{
  "norm_place": "post",
  "init_std_down": 0.00671,
  "warmup_steps": 200
}
MLP neurons of a small language model. Each row is named by its layer, matrix (up: input weights; down: output weights) and neuron, and shows model dimensions 496-591. Each number is 500 + 50 x the weight over its row's rms, rounded and kept within 0 to 999. Numbers have three digits each.
After each neuron's rows, "fires on" lists the tokens most often at its 100 highest values on Wikipedia text that the model never trained on. A number after a token or word is its count.

L4.up1713:576404555601515488521495577538432525561399598428422484513447516521526535435426535541533450553510497477429511524468561477476475454494443531573382460478501533475528482579550566531526416588554565453495393541480504584540447592594519474452459537441521438492525628532530510529404523438419484428
L4.down1713:473490533467516432452568518412504450530422438454541501454558438476444537462507509547476529587507486499562491451568537529560508586488547487542593576466595500447468541406552486499494528401461522508517589580509505461517402430491541548487400480504530457581446466465488573513514539534481547431
fires on: " |" 21, " " 20, "19" 9, " by" 4, " 193" 4

L4.up585:439475551574478480527522539412497476513431546499392559589542575610502518411549437497507504518461463340521525501531505420521567434542541536479452577443585439474611455520460558499475536497516491551557511570528495490592558459467466552515405426511506599547486528411519563543464564431458513471
L4.down585:530507467461441468529442429529495527413577539456515519488431526479436514419524447455423559428447504507509549485593472438489489393520522481496547302486513597557477571512493468579489487522521493496475622432473463577460489535619482607457502483543525510489496505462468508408499496441468503472
fires on: " to" 36, " the" 8, " in" 7, " for" 4, " on" 4, " American" 4

L4.up1294:419481527483580444534537429546440568491535511533461540443514456390447468573509584550482580555511513546574488512517562510536462474537468493384426586525450508549497461411469532503554590501486501598479443397508516504431457569385557400455500488534454459399448538538537476469461563538464470533
L4.down1294:540472428426446486504524574492461594481511430543544546494555549541404509485532472496533529543536434505520532487575591504430578563478453500457457559476511421491506456536456558460476538529466415414653537492494561458486465521548499489524522466490473431502531492492493471494528485496530518510
fires on: " |" 24, " as" 21, " was" 12

L4.up1158:487594461624493478586517514540517534581514493456545565458530489432552506453461451503469555491451447460481387473490462494570502521420480430577406629502527499478478543441498513501551448499538449474472483535536522556500474534490513441434469518491459456445592604464570532518499570517462515444
L4.down1158:508453435424502550572521528403398473566542494502586572588549538484587461563491622410448577482517559518519495501474418537526534462524484525550556632566499553530431508494507533370565548459498518548484498569545592525473449431493448612507534564584429535525523493441469533513507500493444402595
fires on: " by" 15, " as" 13, " of" 11, " vot" 7, " |" 6, " due" 4

L4.up1020:457455540325455508529574558556478540490531455512572447415469570421461460414416467424481437473519516543529512465574504419517508541479411439463472469547460516482495483549521522587557489543422498497527544541476598524435499502449483557534429527517496555435492521547537549439548462449524578468
L4.down1020:575499537538584495504552524513389504522457473613514546436486443496450544593542547572480548437544548514521558496525477509469503476487544425533484530538506504553454542524422492493498434463536483530582468532546473492483499470546526491498435492506463517513532543497455456604506509403542513529
fires on: " |" 33, "ia" 7, "ai" 5, " January" 5, " 3," 4, " 0" 4

L4.up869:503568447520564503488528555531446483491540480520497557422550520532405453460451452535542432513535471516523412558372573402483487507556597565455383424546451424568454459619512460598466427444531533558561530544558478466547422465496508540545474466451511459526471553498515427517584516409482507450
L4.down869:468469436455449436534511509515528521521485464505451440486585469441526524380582523503508543457482468439491610437504465513493510479566473403525542536465647430498640485495475516524515472430451535485492529484527445424561525468445502500499510524505455480460576481478448440566450470480505568545
fires on: "s," 35, " and" 10, "es," 8

L4.up193:488477438535541459570546395534450590537498512520556563498536530404509424554480530427437612445484496613442540534485555491494490515479529524493494448473355454535388553468586569584454492526531506467533509545460511527515424517524636561499577495462539482495504516526541474554555582479539587420
L4.down193:484429427532442527502466492456561483391420518511380539563561465539392586453537493450504569474428510532466485476513437467485466534512496521550546451519591510484562539436408480505509552391484506587464517505360462505395510511560515441491470555536499407441447495513379529488504577481470512360
fires on: "s," 17, " and" 13, "es," 7, ");" 7, " ;" 6, "\n " 5

L4.up2065:465547424504486543520493516499433478429448460536453458607476508441467544481534521524517545494484472473500479459451467517514444411443459545459549431557598508477633486482563523567492466383488505481606448420495606546489490436510387494525557532572571538457483572509498545528564511557435531506
L4.down2065:557518436671428539554502567530531534459576570505425531486543420401498537486506461505463499546515497486524491384587523450514513551517624454482606597580423537517447492484469500430391503504416502582465538479560577527586576533473495502453559461469569501510551467405491471516550571451483421515
fires on: " |" 43, ":" 7, " min" 6, " New" 5

L4.up2189:483524477506562499582514456519389556488526532427489544466512567551496529508554494483547600478416492482533494522485505490493455432576486450574466489586548525519629456411490502545566464504550560582512515549509446453418477509505525396383430464551456485444501406574557557523608465473507553544
L4.down2189:536438493536495452449519476482524413534540521458456489538554581489527447473518588431530478564514511543397489492484499556508502499471522630509586431496512516535512464554528560443496539446475519407470509490461482498528525408458524623544532504524552493520490448487566471523443444454542414411
fires on: " as" 35, " of" 13, " by" 7, "." 4

L4.up575:535542545426566524544491498579626496480437497353521463460498628549505503469466458531482439551444516357530456536551496466443491445424484524577412401418482477439483502496499449437481501445553513483430525565578536450528466487518480598539504572508504496547547517492480496432597517508484466516
L4.down575:494515345417597444477500474376474505543562537517565428418478555532500536478479546498531584469489492419518602486569498439508553574476528504442471464502447498421451477555501446488545509491590483598514508518460497552421492477551521530500493492510562436393457511523511456514514516495385479473
fires on: " and" 46, " be" 12, " " 4, " |" 4

L4.up826:438459566533470559507540567527588491467546523568443517587487491502620428591552457469432570384433489575442453459495481389581384531519493440503564539511477424600470511554448535479534465422496575494454515420544538519489445470499598526498407434509449457452469484433506506576548487449439577548
L4.down826:592472415472462531550516520550486565449456518383514533489422434530477527536523496473494465520527541536522571486509462527478528594557439502486519558552525443471561543404548486534489439475503413618461441583521554534512535573498467524481622536550482561505520529558542459496508437521556546486
fires on: " |" 46, " in" 23

L4.up549:535457430547573460522442564508562482461503481529578537489439436493521471515572581500477493438585471506447532465605524484514490483563417438510414486468534521505526510466448545567466446540478489558499473470400503498393449476506475472447452484431470498498470453515557413422466484635478431491
L4.down549:531579517490531457519503475619484451518520441464456581534580549525451632554541534579555563621522492515516468518472539427508523512340540577427462471499489475425529517450455547453527542459515488542426476411447445446527498530480415481524498453505501484453486447530521583563465519569573577499
fires on: " of" 40, "ed" 13, " |" 5, "es" 5, " a" 5

L4.up1796:540505586592407462502536505447415576534528500555535499452469549412605531596511442481499466477442435492520528512500468538519506524446455483489553522493510480557468469504507546508586502448448390610512445495496482510546541526414481403484544432396488506513447441539537534542442590484441571389
L4.down1796:446494444444557597533507535461580517543547452479428551537559510534450441482532500524446517488527517427423417555380428520530500553454509545449499507477509564501499606479567559421530486423435469506523511559488467490572508420532511477531605511503473490505541411423371490489520467504483404518
fires on: " of" 55, " |" 6, " were" 5

L4.up1230:541398487510549459466528436436442488526406530511585495572582498441503472423471531576460417533578583602581459543453474487527413455517469491473502413535522573588418548467514572547472577481456442593561523421559514538557471547459476480416546517472511589514446474507554463436518495549413551548
L4.down1230:513472495522513499390520465480576477508453504518508572515430468563499559574515528453528495477520607468510562471495546487537519503427470533384542520549568458520536459528490534554543542526510497501447504463479533454483468476483473480468475533534504489437522470533520486514437490498513568542
fires on: " |" 45, " there" 7, "9" 4

L4.up3:430552490449533565572488510459565534475459596594495506431554544473537506514439450545507563403468482618497504506530460451511523536443544484523464517562593494531505512442445507461487401509428501413574517471543522475497510456395513424491491532494458458518465475455482533535546495462567613518
L4.down3:505577616406430499530464500475528503552519544483528474529477446420494458463461519518474384403505547475457537547508550475462517558538488514506572550476514480485513503542494440417539494430515451493532413556482490586454409540444505501474472491626503515476478564474428427546542494482455521442
fires on: " on" 36, " born" 7, " off" 7, " during" 7, " that" 4

L4.up1176:455459545589560455486503511538527517537486486505554507490461492437504488518537478501513481572479461528425470396404561510538516528449476505517472331491603513548509486510489451562475403441501463485527478508481545609444444504487540580556470465496513547507459506479558513540518476558475517534
L4.down1176:499479475458402540498584549464500443467541470502511479562443476507440563515411543535455572496450566475403573461478557552470483529507588487460403550491492455537473427576528485538488494493449436461450508501434448483553578520473425553519500551488463549517555509499483501507423429529518473455
fires on: " |" 62, "G" 16, ":" 8, " G" 4

L4.up1836:519611491538499482516494529543338435497563511521395472520438452479494519503560448414484450577403471494536455553470493522483560481546476536504544449457447508518454417543513446459517485506491447491451447566543461485351511539455425466464538473410503457507462453538478509453541484552619537460
L4.down1836:526476552480501465536459535489559499468514488478505477480562528585495527450520454483491491433461593465554611495578538512494555477306470442419558510490566527392500473529348453425532377536454498520502532447438487520586492410453536530453459560540436492460591500401472487579520407388448470401
fires on: " to" 43, " In" 10, "-" 8, " from" 6, " at" 5, "In" 5

L4.up1994:469535543495486497491495495461454497370493522448415528490532493526477467512554486507483484610511512456509518552590436434626430541563570523558471507484549547495515491491436456548565571474456538522442556469494470458500523529582426481473469466602550489450500457555571466483456589566388411534
L4.down1994:515566479537535506438574491464476513528555503519467553498502488469456534535434518561494512499483415509513608607530539462591465428518467579431513592537485565589475495513445476471508534482471381493511580541398546484529499437566506528544394496549503577553485521495450433503585549530434499438
fires on: " an" 15, " a" 13, " at" 12, " the" 8, " in" 7, "," 5

L4.up773:521462497446447517499499515427539458427517534478553456557426425514563484541515608465555556557432557427621466436505521584488471541522497481596524437508566536414541562476538493455462431529433496424473465432558494453549492602437516541510508533463481556497531510508551502489494530532457435510
L4.down773:522509519520477511441455513561516512574532435511431440490467489457530493518514446530514466460558574482412584517547542524435518407437525598495479549487537523491520578558551495497472536529543454548397504553477497480536431499499427557374470485505515489529549456484475495540486484518554467553
fires on: "-" 47, "==" 14

L4.up987:554447489515546476505468609437495553506503490557539444565471455462501545491532546499497574549476487547522495450545524453524552515505606532455421633483578488527504592483462501442455417515520508542359494483442520493379549537478573516507550544487407525526459441499458410503473469382455559485
L4.down987:501516523457485558438447607627520401499551489496564510433456506507536444492558499572517504497463510509544483589609507409470602647387474492530453595550561551503484507533494430415483523518468488395572521479575569459498526497509504465472463551533598499520444517502466419480513448426492575439
fires on: "-" 94

L4.up434:474478442409597435495533510466438518386495498500509519594474565457505496474607541530584513489464603522521591549591535443601486449528515402543499413493507553559523498518359560627480492451433516594513545543463510493489507571474507495550412468489403519436525555534552553422467579472458471488
L4.down434:536558378534463481450508513554376548447461458593432600528472496604582449598463498541532535535488460596482515603448456472427567564518491487530417507598535494503549431415436479465512555517542513557489510517477505398524452486595512483439522392467548433526520563577469459459509553493564469515
fires on: " |" 36, " on" 11, " in" 6

L4.up1491:602515433404522506421544396456500502533414500419553486452417525515515499431411463525515352573536442483451467444512464478520518479489483525497546443533426537505485487498488475459518485523444510456538437493532438521599543491482486490431532574539542500519509445554523431470457521388565518550
L4.down1491:497418510439590519558491516542507509467540535484458517496468449503501508651619525537485515465500482454450545492504616444489453453578520430559477535577594446560552500533413427467464513545520461471548571584466480483504475427493580462612468587483540483442490544448591477548582522544403432527
fires on: " and" 48, " expl" 5

L4.up348:484443454550540442494478575562585595565560513477522491554503577457498497573453498551495535536503538480493532515601564549502453515518466447528528401459534534474578469518522463471517554460497487500500555474584558481427527462460527494500564481519527520441537571486518475577480529597412454444
L4.down348:502507418579516561479505484507475415496537514418582506592378493521437528499455583508481540517485593518507463501545609438360454549508487560572633495465516455506447472479546438492521542488419478396477469497521504448469564400464474452464491434468424519440537551532493472500597519437379434529
fires on: "\n" 36, " \"" 19, " '" 18, "-" 6, " (\"" 5, "|" 4

L4.up1876:508510484485530521417550571581533460461442478526562507481456494550535386463431455462518503419435413514580482451521518485517521439514513471465477477530437525478455392457526499448569535440543533453447405473500447401519561463588448465595511440590471460548409457480583453556508522507490608543
L4.down1876:543450481558562550521541472515522543499472463413490549518489526484540527523514530455606531437591601500474596403461497525520548515449465513535471501469505490471470390458525541436367550522479498468550577597528532574547484422546482501515469462548495570569545400445550494458504492530477521483
fires on: " |" 47, " and" 11, " 4" 4

L4.up1076:477481451439480466590527469593462562439507507469533501445498449444512494502451603514563487469505583478466478492502486451526398567539509513405568462548508557551519550480574534525625504439585445521419385543565515498417525526361484522466506568470462504523539477454457365494512507555463471521
L4.down1076:538468468381510478437546480539451432492514484494511457445525442578541424533548502497573589455521482509594487607559448520483487621559531500516478515514620543474550565541492464412509548573457431452486527414441520447543527458418574468486527460418461414449501518396579506475566512525465473531
fires on: "\n" 42, " is" 13, " (" 13, " \"" 7, "—" 4

L4.up919:470538493482530506433556521476534485480516495526492545471518461504483532491505506479563436371453480475454361481446479591454458548538417599520533469455413524445493482497582462527499437466575478407512480518583506516445453567366569540533556493487482408528506526507488565580462530461533542420
L4.down919:516487419524491489427440471434445374383458513472489466503526529462535472461489553386533482472498467458509468480642571432425564591493535549467540464474541544504429448487466523553540548608496432495511515463511517562555438466563578461486584505537532420526487526589561534482480415425576474482
fires on: "\n" 57, ");" 11, "s," 6

L4.up1432:521446441440556553506499587494437528406472557514456436601418400500531507574590442446569495427445516545436414489557517485461452501635575526482510530500535593507512505445500510459483429447552567397479493466524533520441445517476472463396448501533517404444448464521430433485516489534524515479
L4.down1432:506540524475537504576423461497474551530599468499501382563469530539430565503452480536560478494509566407525511468481432475430504504455470510502567480523513539506437516518429539489464459440505469434427440491469510527493480468414436545516466513465439521482403564501539552512470450512559532515
fires on: "-" 59, " for" 15, " in" 8